python train.py --n_layer=9 --d_model=448 --n_head=7 --n_kv_head=1 --head_dim=64 --d_mlp=1792 --vocab_size=32000 --activation="swiglu" --norm="rmsnorm" --norm_place="pre" --norm_eps=1e-06 --positions="rope" --rope_base=10000.0 --rope_fraction=0.75 --qk_norm=false --attn_scale=0.125 --bias="none" --tie_embeddings=false --parallel_block=false --init="uniform" --init_std_qkv=0.0296 --init_std_o=0.0296 --init_std_up=0.0296 --init_std_down=0.0 --optimizer="adamw" --lr=0.000827 --beta1=0.9 --beta2=0.99 --weight_decay=0.23 --lr_head=0.00473 --warmup_steps=279 --schedule="wsd" --decay_fraction=1.0 --decay_shape="linear" --final_lr_fraction=0.1 --batch_tokens=[65536, 131072, 196608] --seq_len=2048 --doc_mask=false --train_tokens=490900000 --steps=4118 --dataset="wikipedia_en"
MLP neurons of a small language model. Each row is named by its layer, matrix (down: output weights) and neuron, and shows model dimensions 256-351. Each number is 128 + 32 x the weight over its row's rms, rounded and kept within 0 to 255. A neuron's up and down rows have the sign that makes its largest values positive.
After each neuron's rows, "fires before" lists the tokens most often just after its 100 highest values on Wikipedia text that the model never trained on.

L3.down238 [134 112 108  68  89 159 126  28 142 162  58  91  78 134 166 136 118 136 152 174 134 120  53 154 152 120 124 131 176  98 120 139 134 144  78  88 142 163 155 136 178 129 151 131  98 135  77  77 136 126 136 126  76 167  86 114  94 168 151 184 131 101 140  99 131 128 109 140 108 144 134  93 124  92 152 133 119 163 125 171 101 151 154 146 139 115  87 192  95 154 143 122  75  88 110 162]
fires before: " |", ")", " Ekaterin", "\n"

L3.down490 [ 73 115 118 106 155 105  35  47  70 165 141 166  61 164 163 121 132 133 202 108 164 174 141 120 119  73 119 179 168 127 166 122 103 149 110 153 123 159 125 159 127 118 143 105 149 161  33 143 169  54 129  69 182 162  60 114 100 180 129 105 177 152 117 135  97 121 158 108 133 127 147 137 116  99 147 177 152 155 150 163  76 105 126 107 165 161  85 129 114 183 199  98 146 170 109 110]
fires before: ":", "-", "|", " Total", " Density", "\n"

L3.down50 [117  60 107 171 173 154 169 164 112  83 125 152 165 140 150 146 100 238 109 121 107 154  80 136 168 127 149 165 135 146 165 114 146 124  96 162  97 149  65 148 108 158 155 115 128 100 163 104 133 120 143 111 132 179  88  92 130 139  95 122 136 114 131 184 109  84 167 132 123 128 171 135  79 102 131 143 139 160 143 112 116 147 150 126 134  96 154  71 158 111  99 123 129 111 132 104]
fires before: ":", "-", " –", "\n", " |"

L3.down1737 [168 156  87 127 104 152  97 100 111 162 147 147 129  95  67  91 138 107 179 103 133  82 124 119 148 139 108 108 134 162 192 122 111 151 134 203  73 110 109 114 204 101 173  87 168 127 138 159 152 177 140 162 140  91 152  95 181 162 139 152  90 144 178 132 153  70  90 180  90 152 147 127 110 145 111 160 111 110  98 114  83 151 137 145 161 147 139  85  76  98 113 140 158 126 137 145]
fires before: "\n", "org", "com", " United"

L3.down1556 [120 127  97 115  78 109 180  80 102 135 134 128 171 145 176 191  94 131 126 121 113  85 120 151 165  97 104 153 112 129 144 132 101 135 191  79 150 129 122 193 105 106 159 129 185  73  47 149 166 185  97 170 130 109  77  74  94 157  89 153 134  73 137 143 173 118 127 165 116 125 104 142 179 159 152 140 113 117 122 125 132 172 131 173  99 145 183 178 136  72 229 117 120 157 126 105]
fires before: " |", " m", " Territory", ",", ")"

L3.down1043 [145  89 178  67 170 128 117  87  88  86 138  89 154  81 104 166 175 156 108 122 179 190 131 146 110 123 138 111 157 128  59 145 167 141 125 101 148  75 145 158 136 162 183  96 144 136  98 117 115 107 131 131 115 141  97 175  96 158 146 152 119 119 125 100 123 219 117  98 121 166  54  87  80 159 110 147 119 102 132 110 137  48 152  96 146 107 144 114 129 145 177 153  75 153 177 154]
fires before: " |", "s", ";", "\n"

L2.down251 [123 108  90 188 151  80 176 141 126 110 111 129 114 137 188 109 110 114  91 154 106 177 140 152 104  81 152 144 140 189 162 130  78 115 108 113 168 152 126 114 144 122  54 152 125 163 150 100 184 139 164 167 105 118 130 134  75 138 131 147 160  79 105 150 177 110 153  59 146 114 166 135 120 149 115 132 108  93 119 125 160  88 106 100 122 153 114 109 149 105  72 159 171  87 179 137]
fires before: " |", "s", "ed", "ing"

L2.down1791 [111 116  77 229 163 162  65 172 102  99 159 129 140  80 147 125 120 163 159  79 120 152 109 133 131 146 125 190 156 115 135  87 150 133 156 144 170  83 135 167 146 114 116  35 109 126 180  73 128 176 116 120 100 180 132  50 111 137  95 103 132 140 111 132 191 124 119 162 136 137 168 108 143 128 101 105 133  83 120 164 108  46 169  97 140  71 109  53 124 118  64 124 168 161 166 138]
fires before: " with", " of", " to", "s", " between"

L3.down1367 [115 160  78 132 118 119  96 131  94 114 121 118  79 113 140 162 127 114 111  91 175 150 148 100 125 114 100 123 125  96 139 124 124 130  89 142 129 205  33  94 184 159 127 104 148  96 181 114 164  83 132  99 149 184 109  61 172 148 177 173 154 116 165 145 179  84 185  98  56 107 143 169  64 116 132 139 139  94 106 121 124 108 112 134 134 162 135 172 162 135 180 103  82 115  99 159]
fires before: "\n", "==", "-"

L2.down669 [142 131  77 119 101 141 200 163 153 174 188 138 169 149 139 130 103 134  73 111 114 144 113 158 169 101  59  98 167 199 162 125 116  93 151 141 124  98 135 130 120 113 139 138 129 162 106 153 180 115 113 123 114 103 113 122 169 137 127 145 101 140 158 113 152 173 129 189 131 131 137 177 153 170 132 131 160 123 128 139 107 163 144 134 101 170 199 152 145 126 163 147  84  75 161  94]
fires before: " |", ".", ";", ")"

L3.down1664 [ 96 132 167  90 108 171  86 143 119  98 118 129 155 143 178  98 128 117 126 107 167 101 159  55  95 126  57 139 154 126 123  59 132  72 127 156 134 161 120 191 114 114 132  81 145 149 159  71 121  91 136 112 144 116 134 124 121 128  95 140 105 133  91  53 100 155 114 148 140 159  88 111  54  71 151  99 154  74 172 104 153 120  75  66 100 112 110 155 104 159 218 167 121 122 153 136]
fires before: " |", "==", " team", ",", "'"

L2.down791 [131 160 164  86 144  89 161 177 135 192 102  90 128 128 124 114  90 150 177 139 136 131  99 139 166 131 134  84 111  70 160 123  96 120 147  93 158 200  86 173 100  80 122 144 137 154 131 120 186  77 129 110 144  70 126 143  99 160  98  88  83 117 100 142  96 175 120 146 117 160 140 110 152 123 159 127 156 169 117 143 164 145  78 160 147 104 132 160 128 125  99 132 142  95 162 138]
fires before: " |", " m", ",", "\n", " /", ")"

L2.down353 [ 77 120 193 106 209  87 138 174 176  82 113  49 158  85 121 142 118 143 131 121 143 169  85  75 158 149 164 109 173 111 148  71 145 116 207 121 113  99 133 112  96  88 165 133 133 153 126 140 118 122 189 118  99 121 126 128 155 112 147 136  60  64 143  89 106 185 172 118 179 106  83  94 184 133 169 132  98 147 177 128 110 115 101  68 108 123 173 155 130 103 206 102 146  84 161 108]
fires before: "ent", "e", "ed", "ing", "gård", "al"

L2.down1612 [120 123 137 103  81 121 101 119 126 170 130 148 158 174 156 131 102 164 171 155 168 108  97 120 172 111 135  79 123 151 106  93 127 130  77 136 114 119 147 152  86 184 166 120 121  98 111 160 111  83 174  98  64  91 162 102 147 174 158 140  50  51  88 110 177 169 119 137 167 146 154  81 122 140 146 140  89 103 147  96 200  84 143 118  95  51  79 153 115 162 181 152  80 107 123 146]
fires before: " |", "to", "vil"

L2.down387 [121 120 136 111  68 124 102 111  98 119 130 129 150 112 135  79  77 118 131  56 169 172  76  85 120  94  86 125 178 174 138  72 100 124 120 146 165  94 151 175 133 158 127 110 100 159 187 118 144 137 132 124  92 166  88 126 147 162 172  93 108 130 101 130 183  84  99 130 174 131 145 154 159  94 178 131 136  76 183 116 154  93 137 137 127 129 117  97 205  92 151 146 161 147  65  85]
fires before: " |", " –", "."

L2.down81 [136 116 124 171 157 131 126 132 125  63 109 106 113  98 133 109 135  95 148 132 111 184 131 115 148 150 134 183 114  97 119 131 104 136 112  85 123  76 153 166 192 108 181 119 123 147 152 179  96 136 145  95  33  50 149 157 159 115 158 139 164  89 177 128 127 198 110  88 134  95 151 160 112  90 113 178  96 137 102 200 172  68 151  80 105 150 107 164 170 186  39 114 154 109 121  69]
fires before: "ed", "ing", "e", "or", "um"

L3.down1326 [ 86  95 103 145  78 123 104 134 152 138 175 157 119 132 134 154 140 119 108 134 169 128 210 103 141 158 183 154 172 147 142 121 151 148 129  20 163 122 133 145 141 163 148 126 125 179 134 110 164 143  98 165 123  95 137 107 109 134 144  95  82 117 103 168  84  88 148 114 122 126 102 136 196  86 137 133 175 101 136 127 116 101 105 102  89 135 128 204 137 136 136 114 125 207 127 118]
fires before: "\n", "==", "-", "|"

L2.down1574 [114 131 163 147 104 159 176  93 139 104 125 136 146 142 172 131  41  95 146 139 132  97 128 122 132 176  93 129  95 134 101 174 166 119  74 122 133 173 101 150  77 115 115 118 154  82 130 130 186 146 134 141 153  98 127 123  88  97 137 112 149 149 137 134 171 208 133 165 171 121  92 108 126  96 114 179  87 138 141 184 181 118 111 117 126 134  91 157  77  82  75 108 120 121 117 107]
fires before: " |", "-", "el", ")", "la"

L2.down697 [149 128  86  81  89 150 142 164 138  96 110 138 126  79 145  87 127 147 122 126 181 123  98 103 111 127  90  97 112 147 110  62 148 116 131  97  90 167  89 182 121 118 143  88  72  87  93 150 132 172 182 102 170  76 123  93  93 152 133 122  99 185 159 145 159 203 162 118 131 112 184 125 187 125 111 145 114 137 103 140 123 175  75 148 105 146 151 168 145  90 157 129 141 116 121  90]
fires before: " |", ":", "'", ".", ")"

L2.down236 [ 62 138 158 103 103 118 138 158  94 118 124  97 161  78 134 153 127 155 186 128  86 177 125 120 173  91 143  87 125 107 147 122 133 113 118 158 148 164  81 128 129 108 139 208 157 119 100 143 105  78 118 142 113 180  85 144 140 136 119 105 161 163 100 109 248  44 169  95 122 130 159  94  50 124 126 120 105 141  92  61 147 135 150  75 163  78  64 178 106 134 175 174 111 104 156 141]
fires before: " |", " ="

L2.down378 [104 118 164 105 165 164 157 111 110  90 211 133 100 185 139 118 157  81 140 108 128 100 141 141 138 112 110 131 137 129  90  79  85 103 112 127  88 139 136 189 110 128  91 157 137 141 150 153  67 145 107 158 101 148 104 153 123  85 138 140 159 145 169 107 128 167  65 152 137 111  92 176 124  73 214 149 172  87  93 128  90 178 148  53 159 205 108 135 183  87  92 144 125 211  94 108]
fires before: " |", " in", " of", ".", " zone", ":"

L2.down559 [ 84 132 100 128 109 160 107 144 151 176 130 126 136 148 119 116 157  85 134  92  92 135  94 144 135 145 125 138  98 182 147 117  96 107 164 163 170  93 130 109 122  97 144 143 114 174 129 108 107 180 134 129 106 101 129 124 144  94 162 141 156 110 109 151 145 145  84 144 105 163 145  67  57 171 134 113 155 120 107 107 150 133 177 106 150  93  92 163 172 134 173 145  94  95 141 186]
fires before: " |", "244"

L3.down1341 [126 143 112 125 105 156 102 117 100 134 141 177 129  63 138 124 150 143 103  96  97  72 135 124 177  85 130 169 135 154 173 162 156 103 167 169 156  81  88 120 200 149 117 104 151  76  87 146 152 142 133 122 126 165 147 116 141 152 151 162 108 144  80 127 143 133  94  96  92  89 135 116 131 130  93 126  99 127 137  91 151 178  95 146 118 132 124 110 130 179 201  44 107  93  81  90]
fires before: "\n", " The", " In"

L3.down738 [ 96 122 109 102 142  59  86  95  79 120 147 165  98 164 112 128 163 125  85 132 203 142 164 137 171 120 147  87 158 129 213  76 123 129 113  87 119  68 135 126 138 161 138 189 145 141 132 123 169 137 101 160 114 183 186 115 111  98 163 107  62 104 169 115  88 137 188 104 136 115 109 128 132  65  98 158  96 157 135 118  88  92 112 167 109 147 103 103 160 160 197 121 117 152 115 168]
fires before: "==", "===", "|", "=", "Women"

L2.down1129 [213 177 150 102 156 119 131 160 137  95 128 137 164 137 136 121 132 103 118  97 142 151 109 142 132 145 108 106 152 167 117  94  94 144  85 154 100  93 192 106  96 124 127 107 131 164 114 101 158 124 145 120 157 169 131  58 130 110 149 100  92 188 154 114 217 170 148 179 122 110 139 127  70 179  84 137 202  86 101  83 162  74 182 105 136  99  89 115 162 110 165 157 108 164 161 101]
fires before: " to", " with", " between", "s"

L3.down764 [160 125 141 126 110  93 101 149 150  91  96 119 137 149  80  93  74 105 191 138 152 127 169 128 155  78 102  88 109  99  65 136  94  53 143 173 113 128 116 173 124 153 174 121  97 149 143 123 115  91 111 105  88 110 123 118  89 188 170  94 142 132 111 109 124 151 175  59 112 149 115 171 124  94 109 108 168  98 146 142 135  68 170 146 121  73 141 167 135 125 208 155 136 160 100 142]
fires before: " |", "s"

L3.down687 [ 55 169  69 172 149  85  88 154 164 113 157 183 137 212 114 128 138 143  84  97 136 156 161 133 142 166  99 113 166 189 127  51  65  64 128 150 138 109  90 161 149 138 100 131 157 134 148  72 170 134  65 117 124 173 127  85  99 128 125 157 111 122  74 141 129 138 103 138 157 101   5  67 104 185 136 183 130  59 123 141 168 114 139 106 127 132 182  98 165 125 195 158  99 141 102 154]
fires before: ",", ".", " he"

L2.down178 [111  82  56 159 141 194 118 126  99 125 129 134 113 144 140 149 155 163 132  65 136 150 154 123 134  39 106 107 102 150 151  88  92 111  99 115 152 124 142  75 151 115 118 173 115 156  80 126  95 111 121 138 119 202 116 113 125 169 149 124 140 172 143 135  99  91 119 216 165 189 100 120  63 126 144 192 132 139 166 215 106 137 101 147 141 122 117 143 157 171 218 145 118  93 103 116]
fires before: ",", " and", " he", " ("